python train.py --num_hidden_layers=9 --hidden_size=448 --intermediate_size=1792 --norm="rmsnorm" --norm_eps=1e-06 --init_std_o=0.0296 --beta1=0.9 --weight_decay=0.23 --batch_tokens=[65536, 131072, 196608] --max_seq_len=2048 --train_tokens=490900000
MLP neurons of a small language model. Each row is named by its layer, matrix (gate and up: input weights; down: output weights) and neuron, and shows model dimensions 0-95. Each number is 200 + 40 x the weight over its row's rms, rounded and kept within 0 to 999. A neuron's up and down rows have the sign that makes its largest values positive.
After each neuron's rows is what it responds to, as a language model described it from the Wikipedia text at the highest values.

L5.gate477,193,203,142,165,173,208,172,263,191,246,214,172,136,219,226,217,198,240,207,150,204,149,194,224,207,194,138,128,156,140,156,247,159,133,180,175,181,234,155,160,228,304,219,190,178,216,258,209,170,227,154,183,194,193,165,195,236,127,212,239,146,214,167,232,234,164,254,181,254,199,167,209,204,194,216,171,130,248,170,179,213,178,143,185,198,256,151,222,264,233,178,169,230,245,186,117
L5.up477,197,150,217,239,123,280,195,187,232,202,211,220,176,175,189,162,173,213,232,285,207,261,195,160,193,231,198,197,253,205,199,166,211,235,185,245,108,224,244,227,196,168,229,206,219,133,109,208,223,231,214,145,159,223,195,148,200,249,268,245,232,181,192,134,209,178,151,224,139,192,223,156,214,251,220,264,303,264,173,190,199,300,225,232,158,201,215,238,176,166,216,191,251,203,182,178
L5.down477,199,180,256,177,181,179,255,166,261,138,198,281,273,161,135,241,191,233,177,249,193,237,240,215,230,198,179,128,232,163,177,256,172,156,263,117,242,236,243,236,248,187,174,192,159,227,165,165,198,179,237,210,192,222,210,153,95,194,214,173,228,213,167,218,208,212,176,235,206,281,215,247,207,282,167,205,259,188,203,162,127,117,207,138,153,151,192,180,226,272,203,212,172,178,150,183
Quantity label before numbers. Tokens that finish a label or quantity phrase just before or after a figure, mostly in tables and statistics: Total votes, assists (, francs, mounds.

L6.gate1118,276,146,181,224,183,216,216,135,196,234,190,301,218,218,271,190,190,171,244,203,187,156,286,200,198,187,291,202,131,209,178,229,162,196,198,248,132,146,256,138,132,280,221,164,229,131,162,179,220,200,168,225,197,228,194,187,194,188,205,248,158,219,95,136,180,264,180,220,284,145,180,243,137,205,237,257,198,238,229,216,167,175,212,207,148,187,200,194,186,203,239,167,188,161,243,199
L6.up1118,182,240,250,184,164,179,131,138,221,184,222,204,225,224,299,185,246,206,186,214,201,244,208,226,182,121,260,211,188,188,165,211,230,272,210,199,177,65,195,148,277,240,188,172,232,187,215,207,192,130,202,182,208,280,206,199,171,244,177,159,217,160,183,172,147,194,204,154,219,227,229,218,176,204,255,159,149,242,199,249,171,247,176,234,203,176,207,183,167,177,264,231,230,176,186,196
L6.down1118,268,232,202,181,147,247,113,174,186,177,195,215,188,232,219,213,252,210,247,158,305,207,211,242,200,214,157,157,253,188,260,254,302,207,176,154,249,192,201,169,230,258,181,185,242,189,97,96,248,281,177,170,259,173,210,251,237,178,231,251,136,202,170,220,181,207,167,176,228,119,214,208,152,188,202,171,187,242,211,171,163,188,206,249,161,198,209,225,146,217,170,212,234,211,216,199
Table header separators. Pipe separators in the header row of wiki tables, usually right after the first column name (Pos |, Date |, Season |), plus occasional header colons or "or".

L4.gate80,240,255,221,198,230,229,232,219,208,128,160,119,190,207,176,200,173,148,199,199,251,161,206,209,192,278,199,290,162,185,145,149,175,260,217,232,187,155,280,207,167,171,244,226,146,193,137,229,167,176,195,210,206,220,237,214,239,253,248,271,182,218,222,150,203,174,170,171,170,251,231,312,316,206,200,198,201,265,171,212,152,268,139,191,184,191,185,233,143,275,136,219,185,239,256,219
L4.up80,320,254,169,261,138,209,207,216,210,213,173,204,92,172,248,287,206,236,214,195,238,232,195,209,204,271,124,177,236,150,188,258,183,246,278,201,234,177,195,124,186,166,229,173,222,125,190,152,149,233,182,163,239,225,199,207,213,156,234,243,204,236,254,170,211,278,186,249,133,249,173,200,234,236,204,244,219,206,144,207,226,249,166,192,195,204,196,191,112,192,170,293,216,200,232,114
L4.down80,118,216,165,209,163,157,176,199,136,250,193,166,234,170,221,286,228,263,218,154,148,236,216,193,248,229,140,173,199,226,212,238,225,217,175,168,269,242,148,178,180,217,173,254,198,190,168,201,272,228,150,224,143,203,157,278,189,139,183,251,287,168,310,220,193,268,252,237,216,160,161,170,98,156,181,181,237,252,212,231,232,201,275,225,258,233,213,233,281,246,262,150,194,181,190,154
End of proper names. The token right after a multi-word proper name, usually a comma, pipe, dash or quote closing a person, team or title name in tables and lists, e.g. "Clifford,", "Maccabi Yavne |".

L5.gate956,199,216,169,217,226,179,208,185,254,233,151,269,145,210,219,201,83,240,192,199,154,153,148,180,172,227,162,246,231,188,207,179,231,223,192,129,213,229,153,227,219,250,248,131,239,192,207,192,234,230,190,237,199,202,247,179,156,128,211,187,181,246,173,236,264,152,187,177,247,151,168,247,168,207,244,239,206,217,104,192,291,214,118,210,170,162,177,211,235,174,263,206,196,204,183,217
L5.up956,142,284,223,180,225,227,166,210,135,175,203,265,240,146,223,172,240,235,209,247,165,253,194,236,169,210,219,160,166,158,215,278,200,140,158,258,177,188,199,126,178,164,244,191,204,237,231,294,218,217,241,194,233,168,220,229,187,224,184,199,214,235,257,268,207,199,215,229,212,331,166,195,220,212,195,276,208,272,218,210,148,177,262,205,180,231,205,199,169,228,157,203,221,229,227,206
L5.down956,290,218,260,201,209,199,204,132,209,171,233,186,204,219,204,235,238,142,219,182,197,233,264,179,175,254,241,154,188,240,243,192,125,231,194,202,274,124,167,283,249,230,203,199,228,147,214,234,211,141,188,180,200,215,182,160,222,203,187,240,222,218,247,202,183,198,126,240,162,162,204,259,162,216,226,186,239,219,178,213,149,239,186,93,209,137,213,250,193,213,182,162,173,202,211,250
Predictable completions in records. Tokens finishing a predictable item in sports, political or biographical records: final digits of ranges (1803–1879), surname endings, states after cities, "the" after against/won.

L4.gate688,173,224,136,196,195,138,170,265,152,197,201,211,165,209,199,196,143,199,173,188,164,149,197,239,221,214,148,227,160,150,177,236,237,233,226,240,133,197,235,170,232,173,163,278,115,147,162,178,215,171,160,138,192,208,232,177,245,140,232,155,143,228,165,173,216,170,205,203,207,192,265,183,215,176,230,207,225,163,243,286,131,266,157,268,176,211,208,154,178,159,194,207,217,265,137,192
L4.up688,220,225,195,212,212,125,158,145,178,136,159,255,208,201,156,155,166,135,216,222,144,278,224,191,135,176,281,218,161,186,173,230,250,138,304,139,138,208,273,93,148,234,158,235,169,149,230,236,185,202,150,238,163,237,170,192,261,162,220,159,135,209,138,164,153,235,275,196,261,239,176,173,193,192,236,193,149,259,234,222,217,262,192,237,201,112,190,132,294,220,192,229,226,156,193,144
L4.down688,250,199,215,137,185,176,245,188,277,122,246,184,153,180,246,187,199,183,183,222,211,166,145,240,165,134,238,209,147,259,232,231,249,246,153,287,134,140,234,125,173,187,243,147,272,150,170,208,251,144,177,137,212,184,287,184,227,185,228,222,162,212,203,270,215,193,201,156,192,229,342,214,265,159,180,233,191,247,198,160,189,180,262,200,161,195,185,279,182,200,246,250,169,248,156,194
Split-token word endings. Final pieces of split numbers and words, mostly year endings after a century prefix (17'69', 1998–200'2'), plus name endings like Fujiwar'a'.

L4.gate326,152,247,146,192,208,249,185,132,193,211,166,270,213,185,146,206,217,211,243,197,215,280,267,184,254,233,209,189,240,192,257,215,210,177,210,134,186,245,244,234,199,252,206,239,181,171,243,241,222,237,119,165,164,221,142,213,187,241,202,143,103,212,125,182,191,213,166,194,152,154,190,218,190,145,242,127,134,194,204,146,220,183,268,206,171,207,206,112,213,212,259,157,132,175,114,115
L4.up326,145,122,243,246,253,147,207,224,131,227,318,243,196,174,179,215,221,104,274,213,284,236,211,217,212,183,167,160,203,154,184,251,164,244,162,254,179,142,178,156,231,173,294,247,231,182,213,127,190,182,215,183,191,249,212,204,221,172,237,143,216,149,154,170,166,167,158,210,179,162,124,240,189,203,156,201,167,171,236,157,183,182,223,151,140,157,211,192,220,231,177,254,214,248,153,188
L4.down326,154,213,241,205,180,218,185,235,158,175,155,223,223,184,199,198,245,236,216,189,161,261,163,178,319,174,221,173,248,247,152,138,258,243,224,202,215,165,192,239,173,172,179,209,224,215,262,223,206,144,174,241,226,189,169,169,223,216,180,192,213,303,268,253,253,248,153,268,207,162,171,218,205,233,244,143,186,201,242,238,191,183,155,158,201,149,284,160,240,248,275,168,161,195,175,239
Table cell separators. Pipe separators and numbers in wiki tables of sports stats, chart peaks or vote counts, right after a numeric cell (e.g. "| 2 |", "| 3 |"); weaker on mid-word pieces.

L4.gate435,133,202,144,213,184,221,178,234,225,294,223,238,172,196,230,199,152,172,157,173,163,234,183,147,241,143,214,184,283,190,156,183,180,214,187,153,157,218,150,164,178,151,184,185,202,186,213,216,186,143,201,164,127,229,227,281,175,179,192,200,216,256,235,173,247,199,186,154,218,139,211,258,147,178,253,172,218,276,140,150,209,170,168,173,173,241,153,259,233,199,234,226,266,191,247,171
L4.up435,226,173,206,267,203,178,281,171,246,205,207,130,238,258,133,238,111,228,156,240,180,145,304,153,206,285,285,203,206,210,201,240,152,151,237,170,178,201,209,244,237,264,243,89,170,211,206,208,122,207,252,155,232,167,190,231,187,136,223,142,146,170,186,255,185,150,175,213,253,221,193,140,212,167,161,215,186,252,215,204,230,173,205,149,148,182,189,169,260,219,200,199,189,149,129,235
L4.down435,241,142,209,200,111,258,272,211,252,171,173,196,241,305,180,174,240,195,242,243,232,225,222,214,238,178,252,139,207,195,180,128,254,196,217,161,209,170,139,214,151,238,193,197,235,243,186,200,180,115,199,159,249,222,199,174,75,232,202,194,139,198,206,200,202,164,141,235,152,122,144,220,227,196,220,203,102,183,174,248,216,162,220,159,155,130,179,163,198,204,194,128,115,173,176,258
Predictable completion tokens. Tokens that finish an obvious word or phrase: word-final pieces (entour-age, le-ve-e), "of" after "age" or "in front", "States" after "United", abbreviation periods (ca., Cal.), and numbers in table cells.

L5.gate374,218,187,241,211,178,219,212,169,207,192,148,138,195,217,148,133,134,196,169,232,196,197,135,246,195,156,172,174,146,221,171,158,166,161,186,204,233,169,131,177,190,157,228,156,256,192,207,232,223,177,143,176,163,213,89,242,226,148,250,232,150,201,122,208,236,181,263,247,185,261,251,264,182,198,228,222,244,176,216,208,196,155,257,187,180,215,111,235,166,231,165,151,162,198,219,153
L5.up374,153,100,250,201,194,240,198,250,224,222,249,198,181,133,216,170,158,174,173,142,103,154,250,292,228,203,141,169,139,130,212,247,248,181,223,248,233,208,209,217,146,270,170,261,149,201,199,263,187,192,229,144,273,242,204,208,180,212,40,142,244,220,162,186,228,213,177,181,227,140,242,230,179,150,158,197,134,231,142,249,256,249,246,153,202,211,174,177,152,176,258,258,258,224,150,118
L5.down374,189,211,278,234,163,250,154,185,192,180,252,268,218,224,185,162,186,230,222,168,165,76,184,257,209,177,134,186,208,199,254,195,207,191,219,187,238,191,289,185,154,163,246,161,189,135,190,236,160,229,203,218,174,220,212,272,195,201,171,219,177,189,179,184,225,230,185,105,180,174,206,223,245,176,130,203,195,129,168,274,184,226,179,194,153,146,177,219,225,207,161,222,277,151,188,156
Place-introducing prepositions. Prepositions and articles just before a named place, date or object, e.g. "located in", "town of", "held on", "buried at", "onto the".

L6.gate1666,194,252,197,194,185,274,195,180,182,156,216,202,197,228,174,174,178,180,221,195,258,225,229,216,183,186,176,269,158,190,263,189,223,223,228,232,128,190,162,254,182,172,150,259,193,210,200,267,185,122,213,230,210,228,209,152,195,193,149,213,141,264,211,247,193,176,143,239,207,244,227,192,245,229,181,209,246,174,174,96,250,193,253,190,207,165,178,190,228,160,270,242,188,245,146,274
L6.up1666,155,154,226,241,222,169,177,213,247,208,239,189,202,141,145,227,210,191,166,187,249,159,176,155,224,171,155,197,243,258,258,202,164,118,178,263,234,207,168,140,186,229,182,183,239,212,194,220,231,231,245,145,183,154,233,232,211,221,206,192,273,135,164,232,252,278,134,259,159,193,209,189,223,200,188,188,174,136,177,165,202,217,253,195,219,217,244,147,246,128,245,207,243,252,186,146
L6.down1666,218,189,280,215,266,236,225,221,170,165,239,188,253,233,228,221,209,178,191,299,216,256,140,213,223,138,331,223,204,159,243,208,222,200,228,172,210,172,186,208,189,164,252,155,134,211,190,143,113,196,142,167,166,239,193,192,179,146,175,174,189,241,202,181,222,197,187,221,175,215,216,182,153,165,253,196,170,185,326,195,217,194,172,168,168,209,228,160,157,258,238,175,195,221,147,195
Clause-opening connectives. Words that start a new clause after a comma or period: mostly contrastive or subordinating ones (while, however, although, consequently), plus "that" after verbs like said, and years after "In".

L6.gate10,190,133,182,254,238,233,206,210,123,158,114,205,220,197,183,186,206,162,231,224,215,163,146,168,176,130,190,193,202,229,235,196,192,196,161,212,189,204,141,115,200,213,250,206,168,148,266,257,148,204,175,237,191,243,227,235,245,170,186,224,169,209,175,197,158,213,207,247,178,231,222,210,244,215,239,212,140,178,172,169,127,253,176,295,147,155,188,233,235,196,212,137,121,193,217,186
L6.up10,247,157,201,227,183,243,275,167,135,169,176,270,217,173,198,216,191,265,124,230,117,188,235,198,227,197,170,201,218,216,230,205,204,141,227,205,173,190,159,234,235,196,232,261,224,134,227,227,192,235,156,237,184,204,185,165,198,219,233,182,281,246,194,227,194,197,199,158,146,183,226,209,179,129,225,191,158,213,197,186,271,254,201,274,212,160,206,280,251,186,193,270,156,152,141,173
L6.down10,228,192,260,161,164,227,276,214,215,222,208,209,193,195,197,177,177,168,217,221,214,133,173,163,190,321,215,201,237,185,209,209,256,218,167,249,103,161,202,154,161,213,212,212,223,215,206,128,183,147,209,201,219,207,219,231,227,165,199,206,224,206,241,204,109,172,189,196,302,256,215,163,197,165,243,160,189,203,181,137,220,209,206,171,195,245,195,192,209,125,275,182,155,172,195,162
Word pieces, "As of", table pipes. Mid-word fragments such as CJK characters in parenthetical names (龙''岭) or pieces like "Carr-i-ón"; "of" in census "As of"; table "|" separators.

L6.gate33,336,226,238,189,170,183,141,182,228,202,128,174,180,191,233,128,60,229,298,141,198,172,191,224,200,173,162,268,143,247,243,117,158,253,250,174,216,181,276,210,151,302,261,100,197,164,203,269,179,230,248,157,222,175,221,254,198,240,168,206,229,161,238,220,226,257,207,207,229,148,232,166,210,173,257,240,237,199,234,162,269,234,171,182,273,214,162,188,129,220,238,194,236,164,218,128
L6.up33,270,231,231,217,245,237,163,184,234,241,188,224,239,138,145,175,156,231,198,202,127,158,154,243,237,244,116,239,149,257,176,308,165,212,220,140,185,214,203,222,176,202,230,168,236,153,214,187,132,338,210,262,212,211,165,215,240,233,186,206,159,170,257,193,156,202,141,164,243,179,261,246,178,148,183,209,195,248,249,201,202,246,272,125,187,161,115,278,219,188,186,226,257,119,202,163
L6.down33,212,193,231,189,166,276,158,234,201,126,189,234,178,220,174,243,178,207,219,203,239,214,165,191,223,300,166,238,198,202,173,241,197,223,165,303,185,171,254,239,195,176,170,163,160,197,170,180,179,168,127,240,187,147,147,252,77,249,238,163,170,172,168,185,211,164,276,102,200,258,196,285,223,120,218,249,165,174,173,149,251,241,248,179,160,163,191,199,227,240,178,196,210,166,183,138
Place-introducing prepositions. Prepositions right before a named place, event or surface, strongest on "of" in "Battle of", also "at", "on": "oil on canvas", "kept at".

L4.gate1311,157,206,221,175,169,168,281,184,205,187,96,247,297,195,207,127,265,127,195,190,139,127,188,230,266,137,186,227,190,245,179,134,184,195,172,219,127,150,233,256,188,245,190,229,181,171,156,253,140,181,213,137,133,229,126,234,220,217,282,193,182,199,222,234,241,211,216,173,174,219,186,226,237,203,154,109,217,171,234,152,190,148,246,249,196,180,254,221,222,177,218,193,170,241,156,220
L4.up1311,156,110,174,164,222,162,209,232,206,194,192,290,218,154,196,237,180,192,161,189,180,218,128,185,239,241,219,174,242,218,223,119,151,207,133,194,180,236,158,171,163,233,140,199,206,209,181,196,139,203,251,201,208,177,227,247,184,156,244,260,144,187,164,281,197,199,173,215,196,150,203,249,208,181,170,168,109,227,265,205,178,150,249,233,208,174,179,230,175,269,154,216,141,138,195,196
L4.down1311,207,251,174,240,227,239,106,185,219,166,178,177,238,112,191,142,201,181,162,196,189,246,221,219,187,214,227,121,140,197,152,197,176,205,217,193,220,231,94,222,243,234,149,223,139,190,171,132,116,240,263,190,179,149,247,182,213,219,211,205,124,210,247,253,244,189,158,274,167,227,103,196,177,224,136,171,204,184,195,187,218,183,248,205,220,177,294,245,215,172,147,201,242,240,146,212
Clause openers and table headers. Words that begin a new clause or phrase, mainly when, as, As a result, following, plus pipe separators and first cells in table header rows (Year, Rank).

L5.gate132,77,159,180,243,243,207,124,216,246,198,237,246,172,236,275,219,262,146,231,229,166,162,150,153,159,175,274,185,153,238,153,184,209,215,192,253,199,227,254,171,184,181,212,169,160,166,191,156,175,182,235,163,119,234,232,199,260,261,223,210,151,203,213,181,123,196,238,185,185,226,257,206,265,228,216,160,235,233,205,244,156,244,207,171,199,199,215,297,174,256,162,130,177,201,250,197
L5.up132,218,136,100,198,177,268,148,187,145,188,179,171,152,120,161,171,213,197,210,124,241,161,187,132,177,216,128,211,183,165,188,213,141,159,194,154,230,177,258,233,206,157,199,253,136,221,175,213,219,183,267,213,196,206,216,221,162,194,196,238,198,266,203,204,171,227,156,262,153,252,209,239,179,165,121,154,205,164,172,242,217,281,219,152,207,196,208,155,188,214,130,168,248,223,148,224
L5.down132,189,210,101,199,212,239,168,233,147,266,220,241,209,159,197,204,175,200,216,155,149,189,292,141,227,193,147,207,247,217,227,264,210,244,216,106,233,234,188,232,280,209,218,276,141,205,233,173,142,185,185,194,143,143,290,249,141,163,163,205,192,192,150,177,192,302,176,196,155,172,195,219,171,233,174,111,177,234,183,194,228,156,247,225,245,275,188,173,208,279,172,177,219,164,237,254
After-name continuation. Token right after a person's or place's name in lists and tables: a bracket, hyphen, surname piece, or House, as, was.

L5.gate1312,168,224,197,171,139,232,239,179,279,162,200,174,217,161,192,122,76,203,214,174,191,250,210,241,218,216,174,186,183,324,210,205,130,286,221,178,194,131,235,235,164,190,235,225,213,218,218,268,209,219,210,225,229,253,177,202,205,199,232,243,176,174,110,236,261,133,172,218,202,273,173,217,214,220,257,196,194,134,149,143,213,214,190,143,146,154,210,224,172,191,143,219,244,224,141,242
L5.up1312,178,213,201,215,211,219,132,189,248,234,139,259,232,224,195,263,206,159,183,229,210,165,180,160,263,261,183,190,205,233,244,158,210,215,216,262,171,193,270,121,240,183,214,223,197,256,198,204,203,223,245,233,218,90,235,246,150,203,203,173,259,174,273,176,197,242,176,125,182,243,212,266,207,192,260,244,238,184,214,158,179,171,225,160,214,172,139,208,190,161,131,183,201,122,173,185
L5.down1312,258,172,229,139,137,198,221,196,225,219,258,190,231,111,146,192,117,178,218,226,232,113,233,223,250,212,155,175,172,293,230,207,203,157,158,140,162,170,189,202,160,165,150,205,234,102,191,238,222,104,270,214,251,282,219,214,102,247,262,197,144,207,156,235,215,116,209,219,166,239,220,155,243,189,245,269,186,221,179,186,266,238,176,183,182,109,249,177,145,180,225,156,249,80,203,203
Temporal clause conjunctions. Subordinating words opening a time or condition clause, often sentence-initial in plot summaries and history, such as when, while, after, as, if.

L6.gate342,250,189,224,259,202,201,225,167,209,186,184,163,187,215,194,135,232,168,211,112,198,249,173,247,208,229,181,244,196,215,214,222,213,220,204,202,261,189,239,147,180,220,138,199,108,213,173,203,140,201,221,238,152,251,222,168,272,155,173,208,150,199,262,101,189,217,222,185,215,178,212,222,213,233,203,207,184,208,233,179,184,163,175,154,168,172,100,233,213,210,141,152,150,245,224,199
L6.up342,220,255,197,162,268,265,145,183,284,204,210,219,225,256,185,127,263,189,259,206,267,228,200,265,151,204,208,168,176,244,178,152,197,260,174,161,187,155,142,206,311,271,133,199,260,207,149,233,213,203,197,175,144,195,218,243,243,201,214,257,190,160,241,206,227,141,169,151,178,212,211,196,195,170,163,248,250,241,261,293,245,207,232,250,161,142,266,244,214,209,155,148,213,225,220,251
L6.down342,179,220,215,201,216,194,202,120,238,241,109,270,152,132,278,216,209,196,186,217,217,241,215,208,208,251,155,154,197,268,210,206,165,129,234,193,140,216,259,206,200,187,240,189,190,143,118,228,188,253,156,294,169,206,179,219,247,202,257,192,255,138,175,206,240,245,243,173,239,184,201,183,249,66,109,254,183,243,275,182,223,234,207,170,158,146,199,244,289,228,182,160,176,177,179,188
Token after listed names. Tokens right after a person's or team's name in tables and lists, such as stat parentheses (10), closing ), semicolons, commas.

L5.gate1144,220,185,253,214,197,251,227,176,212,206,164,266,163,180,191,187,187,205,194,192,221,238,272,207,258,143,226,171,209,244,216,222,191,184,224,215,228,148,205,254,231,254,243,212,239,189,177,213,250,199,210,207,147,144,159,230,195,202,227,261,195,180,199,276,180,142,93,185,259,179,230,210,170,207,251,181,182,192,164,244,251,190,164,195,184,178,193,191,221,184,200,191,148,222,196,65
L5.up1144,193,221,131,185,200,252,146,172,180,286,120,205,200,144,225,233,175,162,197,157,241,329,179,223,243,221,230,143,231,197,206,158,274,101,160,192,193,254,189,279,199,194,146,213,231,214,201,201,243,170,208,208,162,182,135,156,171,217,248,197,180,219,150,247,207,249,203,179,218,163,194,228,237,225,238,145,231,211,177,272,269,203,153,140,194,261,233,138,201,203,152,218,226,263,158,130
L5.down1144,163,229,197,180,187,238,126,220,193,208,95,157,140,194,174,247,159,189,148,202,228,221,186,123,199,216,232,216,165,197,199,185,273,149,176,179,214,231,209,157,192,172,218,207,250,185,249,224,224,161,244,205,195,243,227,200,116,187,145,241,168,221,171,173,234,251,202,176,213,244,194,182,194,216,255,242,243,203,236,254,228,177,194,180,129,195,214,120,280,222,168,205,184,238,263,185
Table and list delimiters. Punctuation separators in structured text, mainly pipe cells in wiki tables, plus slashes, dashes and parentheses in lists, scores and years.